Weights of a small transformer language model.
Architecture: no position embeddings, biases, normalized queries and keys, ALiBi.
MLP neurons of a small language model. Each row is named by its layer, matrix (up: input weights) and neuron, and shows model dimensions 0-255. Each number is 128 + 32 x the weight over its row's rms, rounded and kept within 0 to 255. Numbers have three digits each.
After each neuron's rows, "fires after" lists the tokens most often just before its 100 highest values on Wikipedia text that the model never trained on.

L8.up569:125143099179173152105121182147063141090170134116090119118136124109206137127096057084104152094156090050145143135134146117119141138135136164128097113112111130127204214144103188125086150096158073164111165189128150143100095106032110099135159132175128085097101178088188141173168099121117106167116141034064156118147153122069108136174157059100104141109070141145157096096127188178106135088167119201141166093108151164177103139105166120089098104150112154190149150097152145146162104121086116151089088124141113100084145120102102125121096117160109121164089098133172140117115119128115108101128121069078100127175111152162147134104100129139119136189172167100121113125116129101080141175175125122188108128118143125183129154141128095095182096115081085167155134122101109144131118098134120
fires after: ", ", "of ", ".", "South "

L7.up980:130107143080156176150095140140091064105178087164101193064181107110088089123137084122130137047128141098091098158117135163129136108203127134125147145099182093111098175142122163088109134107161143098141158089056119112083181080086071077128172151129082159094125084144186143151143147127096168105118157093133142171059106108160140104201177133142099131147169222138105162169123143170124171120125106146157150111088122119119110132110197144099079132144073153174142124137168119121104076124152098110175098065148125166139148086089103134106134140156126185170158156053142138147101101164070114109120171101127091118105161131109141148139167157116106127137153157149111104114117140082155175153160112118156181108085095176141179127109138132095061142067131112125126154189152140097176113153105111
fires after: "con", "in", "\n", "Con", "dis", "In"

L4.up237:120115131154042145117118123112131088095191116171139122126123105110094101115152129133111142109147171042112126112121130162154166123133151119104122127095142091146112179100164151130145095107162102135154213152134100148133145160148026064125131154116122129098132138167130087188169160148159151189131141122119089151137150111099133146203156135125079120191117144170130135163151098145084121148089161186183132158146167123132121076092209177080111164094176156179054134074152170133187099151130120137154070101170062109102146135115118132091086165144151128144179118121119109177081151192155149107093156147178089108109099112138153132091098069087121065063168117131111104160066128131082106107158152061126101146109099133164116120131160111128168151095101213123109124144112154147129137127122079
fires after: "on ", "On ", ": ", "born "

L7.up838:144149111134162177233101152113099156156143130166146153136137089183105179111111053046150151134115119135145062142157143123128102084176145105079076160094141141121156129153117185069125090132143125134087172173155125151133134113100070142162140166124111119108138096151166107142173155133138109108108171164077125139121124093103118109114121074103115129091092149144161108116089172142121162092129126153104172164154141112123090113129172128098140129116153169108154127114162170119114139098179116177118116070083087137129211124088129104136061146155132165152080081081153153082163064131152084119120116142118123102218128115092132173120127097073132150136142084141141128153030129076105207137222150128143138153142154135146105137073149126093082087115080152168121069181133130112081127170107150
fires after: "t", ".", "di", "of ", "-", "et"

L4.up837:143118094175079157089112147117093124069153134140133211113144143133103136153131159093139133100109116066075111165104155176124071132151138075158117139166131118104137122133172202173151074093169141161159175098175114136145091131122050065080148116128063133144090163139083114133116102157110147046135139123113119172116075115133096117129156132130110130130160169162158195160130134143139136178090114168188167153125144108103118138092188086106103110110192159134069132128146143149155137171156083104132143150101082139104147164152112121119109153165102136150143145091114092155080084151132123107121096089199211066076149107128092090114124130107152101096132104141146163153104130137071108180147177078171094145140095084151138088108124136105130075139075221185150132157063176127149096119118102
fires after: "on ", "On ", "No", "=", "s"

L5.up690:097157146130096158170138171160126128107161133103129122107118145179122089131143125137100088144040080141115083114137124153146111098089180147118135106127082155122158151188112138149166139117124127120078144125136143106152168145119115116166122077173105110069124090159156170127159123145142122183107196136132103141079086062152117124137111134138142148132094121122200203130117155149114152072042164142060142144098126178103175072078153092105112134135145129114100118120094178108145135139136119123088144185154157129161145079126055116157110138147072104089075091114138170152123232174153076060086102131185206091140162161115070066161162124089114138130138123112167152172146085170112192122151089117093151101084112120150065164125170144147116124167137097166175124168166121131093171117111118
fires after: "\n\n", "s", "\n", ". ", "med", "at"

L2.up390:067124175160139121183134152174125124111165151141125147099170140115140110113101108105161136171069152076139142156118143171142155085130119090159115112103137099173133176178059129156104143128111114103153166141104101149128149157080134068164107122110102094153120073150175174106160175078096146181102139112154158168090069130085114138113124084129135126161159177150167184135103149100168110081111144109095156180083168153141160152097117079193132132151143151167129128074119168120146137165093160078124071133140169177118100066089094118203108154117138108132188070037145150143090161170096132128119127075181165120107160163154089091144090117123101104113111105120140135166104110125085135088184085075084115102103062167119155115059156121170098143144115139130157086193177080100139168139096131
fires after: "\n\n", "\n"

L4.up207:062103138185145171128131173189071121122147137169063102131134142088163142122143091117099163135063123125103120157085147132146128093092123088155136059135076114070148149100108111096160140127129122186154153156131055094167115186088100095126133069127105113135116131149156165178128098111164178135102201090185186164136157130093152110137148120119149138120111154147130172142155163138105191151081149190147099156149199174173184120043109098143117075153149084167088119093168097124136101160139183106162152119103129215090144103083100106131140148178131148159148119093129125172121104114132148121128129101154145128136150150170097160109109072112105076167153106135113114134140130076131110107151202115187112184080104119139143096092103086109102133145121188131164055135166171096080151144124115
fires after: ". ", "\n\n", ".", "The ", ", "

L7.up345:047159126110102146143139114120167094122126126107133134082137129157163076062121148083181132123109179134117076138117110107155191131084178064110089083114112142129171136139165160113114146135168111112108098097142136091135141121125110131112188119209096151121126101123141188146153118092137142148103167089089119135127115091096154087141191100114126107136104148153128160123136163104132195138054100175111108140129158102104174112097173164174079163163124195162102095122154125141212119115170144108124044105131106171089075138142086125139107117167107117159159158131209158191118163172078137067108130135132165136096121108129112135105201121087118145089099163141128143106140061102080216127110116078161145130115091149069094090105128096174068108145147113134138104143196141076081135144080119
fires after: "\n\n", "con", "int", "s", "ad"

L2.up652:175152101151171135116132121129136149103161127164140141124181193098174141091084165106123149142076086112078164145150161127106111167177067078141123124175075119076107174159104112169174080145181104108060142148170120125143075094143118119107167096105115127137118119139109164139118105111132141091145137133116166142150123140110148110123138113076121167149097079165208177102111150143172148188050176103089146112207186136118153152127187065162080110142126176134131099125209092162130175137144137127095156077116097125114113114114084096202105133124102118122119070093138190085087127100127156141207122072161109113097122141130108090128165188118094103157097156140077147135163091126115143167109092108105129168133129194139097085088099081155115141118062087094179114112176113143115159135110140
fires after: "\n\n", "N", "ind", "Institute ", "E"